Part of a small language model's weights: vocabulary 4096.
MLP neurons of a small language model. Each row is named by its layer, matrix (up: input weights) and neuron, and shows model dimensions 112-239. Each number is 500 + 50 x the weight over its row's rms, rounded and kept within 0 to 999. Numbers have three digits each.
Before each neuron's rows, "fires on" lists the tokens most often at its 100 highest values on Wikipedia text that the model never trained on. A number after a token or word is its count.

fires on: "2" 23, " " 22, "um" 9, "v" 6
L16.up368:494495478556505513443532511502556529479560368543511540465510503466489438533547431434626524492610547540459405500586456566548567493547512496476442555526474509429563495522559404432488468515525511370501469546549517460516541508515475567549428531480463547462583501499424546513543438424519556459427506546564438468531450495461471484536392492442530498512545550530591451511496605482507501577583

fires on: " to" 85, "ot" 6, " can" 6
L18.up379:504546412546493483479415516460431532466436526354499479456548526568589494572506477526521574498549468519500445437498474546523493493561527503554587493525533519540501493473594459481487531529504489499544538572495439489484441479548515491423474622541451442508475387516521630541480510438502524545512474449492547592580493491579480563523495492481562469507461451402501565480417526469467465503495

fires on: " the" 32, " be" 11, " e" 8, " a" 5, "ing" 4
L14.up466:416552554508471420521546454546394464556571480460456509482424441529446505563557526527474575465510443536473493441516520422473403515576459472495530477480507578550560395598556443478451567501402522575608514484542468545494576543598541500500518429513496574454466552367479471464503425478544535462549533544561594497576535544539570495512406519432558473466525537495459547510500503471463453448597

fires on: "," 57, " |" 6, ":" 5
L16.up288:528492478477491511635576450539503591487518504466508479478430478522582532497482510479498475467514523453505418500556534432521531408480488560399538529522488533467548393516561459450472483536506499552470429526478487421476576468433532461536563524504526469495459479516461573527451516503512461503482515527509583345489491509476576499450471434522542558499544492465472497429561535491589499587467

fires on: "ri" 20, " tri" 17, "is" 10, " Major" 6, " Leg" 6, " Tri" 5
L3.up670:558466534501499567479529541471410523432470543483530480533498518486513415377467459476472470455497355463492462519616446488530529564466523459497587616502475572535546569613530589534526512531526535482562535461402510479479528459481593460565403546430591389472465435521515512476584544412407464546486558568461509476453458514575596488569440509511595496611550512462563416549477498562558590546470

fires on: " w" 11, " n" 10, " se" 9, " N" 8, "c" 7, "N" 6
L17.up668:543456493477625501488532533483594476546545476482496513512542477487556530483635397487494446401472505454472503485439482544565488526468468407466404484468450466478452479498483401452456565529393530521528486561485491463564438487488487426493560560527488500489453523435512518465503475502515546540540433498530468527474481564446503581529605357511492526529494442568481407480461461539530523458503

fires on: " to" 36, " of" 9, " by" 5, " |" 5
L18.up30:554477523549451499457498471493521540606439509456466508460524497468533457439470519449612511441552565447518559518511432512501442490437531527566455374493570489535476517574573488537477549519453488545540522561479502508474453457434431514456473521461514411516476474527525592488560605384530488455428500550460476531523523537494556468522397567499524531496481445329508474508496572473439499501494

fires on: "0" 28, "2" 12, "8" 6, "ov" 5, "1" 5
L17.up698:538494495576455447532422501494558446405462495518476424470517421484529537509459433471525573437480464454514619517508541549514620483483510536486579433553453465505576452496552570433456532443491437508561522461467526513524547513462525494529457493454497538455544505489475407429605447533479524494444566497545490541517532544410528536539449441547496611614555530474552524439520463485502449565539

fires on: " |" 22, ";" 20, " (" 9, "|" 8, ":" 6
L18.up983:461480572545452557508507569492526624573420452503507540418567478534365508478538626482478511540456627513546596519573474414484530564519460564476459470532491588432444479553467598425576471549491545555540516450514586463509458488492440444376524499472512376521564505513532390474535641576532522513557533503585491529551482434586505507567521550460520484504607586503485444413469533446537515589574

fires on: " prom" 15, " tri" 12, " Pri" 11, "ri" 9, " qu" 6
L3.up652:503376487487507549509481472522436537431412508464484491444517478524493414462513424535482487475531472457459458552480509539456495545444508466534460600573470510429566483482542426583520489542587494416618587475504577460417455463527578443563409444481524450516506472533414550515492545478519443479543544505423456488460472491493566545482491459514534521460561549471513522451476447530520468397497

fires on: "uk" 29, " am" 15, "ub" 15, " Ab" 10
L2.up192:473513514524465512422464504471532532603518577519481488561483520539487513469554504506499558484568565514433440523576507511516456559491500581430504560469589532549543480534487573424498502485544574567429527488483540531562565508563498391500437502552573598476438521558551522544466524510423508448493439536495423500526443505487462344537516448474449631529537468435538508497445400463581514487518

fires on: " It" 48, " it" 19, " They" 10, "It" 8, "I" 4
L3.up621:477483540469492545451537547519515503509493534396442443513415447617424520495498483435535488479492530428518424515364385449501517520419417493495491536442523540472543529549436524604391489525528529473507534476485437567465523516349533430506444460567554469409502540579570548607514518530417475464464469478442534533462438478474453474556517465468550510532480480509558524560508518411550415463526

fires on: "0" 60, "1" 23
L16.up45:552452473479542477493537483474545425442491510472489509459548513534536509435408554505418510532482534585463510452473546525531602511532459547494532460544487400565523509611574412468529549527475512479513540414485513449535517454444505432523459483549565500500440538525478495502468438597568525456411408594445491466446546536456484501480463506524389495519539397564552520415584529434489468512516

fires on: " " 29, ":" 14, " of" 12, " |" 5, "0" 4, " at" 4
L14.up316:554547450518426516483545575541428562549500467444489503535511380421564511522417471496500483453434452556512499554469513395517508446438560520473514557434472605436537459480601524471541505456456572601514517582543502570541543466516506567534532482556475484566569436591505466597398489522578380421482582524504535571447555536538462599506471520492455509578566542392498507538497491503564528477483

fires on: "." 84, "n" 5
L11.up933:500531481450539489468500549508464489497506559523550526469535469625527544527545439501530581490597473517534527552471608524467507488475451505422513462520503509491494545546438540544413432467509392407576569539470567484508445573508531519544519445588411545584441597554516550494508476567524447503418545581556505550565447593542491559461431407499575522394483477542545467491543496508437518526517

fires on: "9" 42, "8" 23, "7" 14, "1" 4, "6" 4
L18.up261:551459515492522566466554612581552560515494658496520512456499550478497659509557466531453584432469533474540473499554524448530463568456501513573521488519461449479488542580443312469487469472446455421538506468453492523412492504558545540512481522609556537437569386520550395516495532517496552416565464462584486446558458512416457412488520506598537514509472508503553521471607489490488445454429

fires on: " " 28, "1" 16, "8" 9, "0" 9, "3" 9, "6" 8
L18.up604:533471482447508451508477544552447506452483502491471554553466436522488495519543495536475454422510489596390511606547445498581490515505512454462443453510506577534500475425638522481533496467506570543625487520453541512544472568455558439528519529467565545499469500542540464575537536515456546500527537422496571452515537436533556598587396503557518468507496474463618387564574462515466498526488

fires on: "0" 21, " " 16, "1" 15, "7" 8, " of" 7, "6" 6
L14.up23:487444548500417584539538496523428574564582441450462486354481504422621578490525516577568468499417444612441482461463581460497497516501602497487521494510534489443604461483548518504500520490518478526507477535455517552406574513525478474524557436358525496498493533496523520557473534444491457432495545436503602567405518448479538526485453498561531486562495518511515474559454581520443552423514

fires on: "0" 45, "2" 8, " said" 6, "-" 5, " " 5, "1" 4
L18.up55:488509479659544555394558524483470553416543477469449470549626456555543452457552552545512515451510433484482403396543475512500528495549565421456513500537413473513513509528509402436547522439458485405437535523514531426426550528500498548469583510507525536522532452418496465488453544472462576509487505506477463424600507534542471568458406530525462508500497503525590503519515504496517442499491

fires on: " |" 18, " High" 12, " dis" 11, " high" 5, " I" 5
L16.up602:472462475482647507478501546538534522565448459518414591494538500428536515421502499445537441452502519478480528526465570543464482485481509477551598528444520509554435507471557535507477421503495399535435517532481506519466428519424519460454466387511517569565551431466501478455522530462503451555473519596520476635527504456570512445422560518596580633500594450404460540468540434688474457536501

fires on: "ist" 24, "at" 22, "ator" 14, " Court" 7, "ource" 6
L2.up521:631507557587385601494482414507493507626576457509508472566556479520448461425508587550443624434548556526554531468602474507425497549555485476446551449517517553601485460517557493522502468456521459447458494509424500553478520484485471574464551485434438529487474459439602525532499476538437496559512501517459462502501474487443482531486497479546542499477425533436523470559537552521503544490388

fires on: "l" 25, "1" 23, "3" 13, "L" 5, "6" 4, "4" 4
L17.up517:586478559511502558514581528458496518481480554481502553494519533523405543553540522448484590442517496538470502506544543478545491548469512395433505466472461508444464570534515429494424433564567537502479473456491526573498564546585503456537429510512466508490512459439585463524492531464467515493502512512499538558648453449514386469442502514488501444459507483649547463477401425547426495466622

fires on: "1" 20, "0" 19, "8" 5, " first" 4, " Charles" 4, " (" 4
L17.up990:537501426584465457474475481425510506532493519486494475441434508456522558481426586431542508546442454567428535420528550525589496505480593587539501440487569428551506599465505474543583513415471499502449599432454607559495513511448489510495489526535409509485545438593429464476398500543463487418477447502426536455518468511488516561540563505502428522518484483558534543486478424493507514447566

fires on: "." 85, ".\"" 9
L11.up254:445452537589509536492486569576514408512477569524461518544493461538512494551497478467515520458556454486451512486431428471519510502485487537453567495526560457522458438519465513522457477474407424421518631509481504611423495534646468527545517485515490488462516524464558400518476531511410466446465486537560457524548466543550460514457425439534512505510441439541596486519514466487494516514469

fires on: " is" 20, "5" 9, "6" 9, "ly" 6, " are" 6
L14.up384:524588457543489510619618525542564532567481436484571555435528513581529485545511512450551542467420476514465457520531507580475483488526565467429545535395455417560509399487461508586451523528506504550553456476540472512465557521426508506442497528391561451542535548560476526561479553624565460515532515478443508482502418576485561495464578512560403485442512572450478487459554495507570533473514

fires on: " are" 40, " record" 14, "-" 5, " var" 4, "ight" 4
L3.up979:473449525579409526478489448546531617512429439564538441503514493500487566439531435529435554509551496546543503561542483460411604477442540565473492494500566626478473472524534448475540541429426589533443500528539459454515541560494539466502473523554471511493540524472389612446552525535450474496471545502503476495519468541636530490436496535532546513471531487494479494557491516499508541503490

fires on: " n" 49, " de" 15, " N" 9, " s" 8
L18.up849:541554393490531586445538531511528477498472493482483457509551467457512517488525494445508465515529541503462437563486604526514432544483469500433416513484490438542503465591439529536451464548454554425555504552507502461426467532508588483549530609562403437511407586486430477566531535519566526424557452466554416452594401539500439490584510494465475494457565477421489540462486440660554561473531

fires on: " |" 78
L17.up819:441663572614497630518534565489567542529480390544490662512528573523467498492497490448595452441522449481534505499552470488450491453480512475429492563558358524447514527481518498446544511526381573499384594420529525465574482477515525558566483544473525514517525412471489480485550616523525544517492503468436514432541461528589463497435458525489466440467484546488516412397541522468570425609432

fires on: "1" 59, "8" 9, "0" 9, "7" 7, "6" 6
L17.up746:432472539427375486581531447438568569508474508565459463451504468449589565581424498526532529543487469491438444456534448513468523496564486560563508519472422529626506470473596452548636603420462459482488449420486568542518523492497539602479494469596567444532528503457539473581457562465512577555484512594518562522487498572398462506498437498480618503437506492632568499561542453507506575453502

fires on: "1" 32, "0" 14, "2" 14, "re" 4, " de" 4
L16.up287:501487472488525453488506483450569461545446524435589437527551417476513545528490552538587545364423606578448551497433568573577474525440502484524491397523459482554478449495457490611481484529453532512526561456469515504518492451443496472512475506500435505485487388390462409432517472490462527537505444611491485434450475561448545539482435516499427532568564500500519517494519442413536476439544

fires on: " of" 63, " the" 14, " for" 7
L14.up12:437540497421407392513522545530526582577489542407547527543469543515460475487535469469435427497433530583462516474561561486604456519432491468485464482436481535562517534549464473493454469566455477553539418470517517532562501508512531393534581432553494539540500363405472525486490494466433610487496507460574539494571495554471569473455465492499460514490522539497615472488547558464484487491507

fires on: "2" 43, "8" 10, "0" 7, "4" 7, "1" 5, "ast" 4
L16.up647:448437478444469488479511508432479587413549452555449492556554445444507595551490517556536458485535449425524602414574489485419500512514456503489465422471457579511556450528397415479535531427444479497374511490470482614469566517565548495414444512570549477480411475453481496504480531501533545550538477566449491557552528541548544502462433534401488570527475492586529464554594475498517507488481

fires on: "4" 25, "5" 21, "0" 18, "6" 15, " " 14
L16.up1005:463463493471549616556547461506460605565441574440536527446522479495547527530536486363517570575482560523491456518535482458464531539540494516448593526384552489556483477532585510529533532474515544570599545443548518485484525500429436465500540481460497549485576530539548495447522522497530586519458446505452461480470409448498418502570480477520532518598450537445408514529580599455596513443517

fires on: " " 20, "m" 15, "n" 7, " n" 6, "1" 6, " of" 6
L14.up451:474520380463452520458513536482454535560517451424537561415511445541500418471535532490441578459540528492481414522491486426526438484483455442495430514494444449506480511606453422431511475609542548522475424475505519512415559474452528537512522632567530533515479476470485502529531548515484463437487523541503599425446498542438563473494378474488442467466490531540567462467548462458487542478463

fires on: " It" 27, " it" 23, " there" 12, " comm" 10, " sugg" 5
L3.up676:438465432453469472537551407498469501535524598520465469625492517498491474469415438458450499494548496421467460531445440523498458514409440519402424478441504472365622492521543536522413458438536487477347520431491391527481470544495500518463395504583512481417436551462531497447557500490467498502459533439441559556534468507479458455478473395486420471460564513567527573454514613393494417380453

fires on: "av" 47, "ie" 20, "ac" 7, "ave" 4
L2.up146:478537566427489628400454562576589477533444481531507485461478529399436482500553559565485581460539511524484487501571505444551552555473469547529503546526497403454582517506557448563482478497379559552571541464499424481489519527442523504430493433472483536409534532537538534522425527564514440542507610502550378500510546527488543554581558463553490513470522560466418506501503480426530471450428

fires on: " " 44, "2" 16, "0" 6, "1" 6, "6" 5
L18.up104:435487577481518553502499598555501558447538561400486586501508428552523578434351453510497493557463417545483490538510509467575471534500512542517449512499475545439618471420516494476473508456476540564522572456517446569491483595451523479460532492437433505554541532514571477574495524484425468494493566464496549477495501511486479580522439467438626477521459526499567489486537416494457528479493

fires on: " " 44, "b" 7, "," 7, "a" 5, "u" 4, "1" 4
L14.up994:476474492493561544445504431476500509452542475429363436550490463527535535515455597515580550499441461453463435459508449415487525424555437499448524493550555504454576455470578449597504422544467470555447436449448455452525462610549484435455516442459571478584583412474426526543458521538647474522498499501472492441508513526494523474435511505455595522503450506490516492442601484596585566459398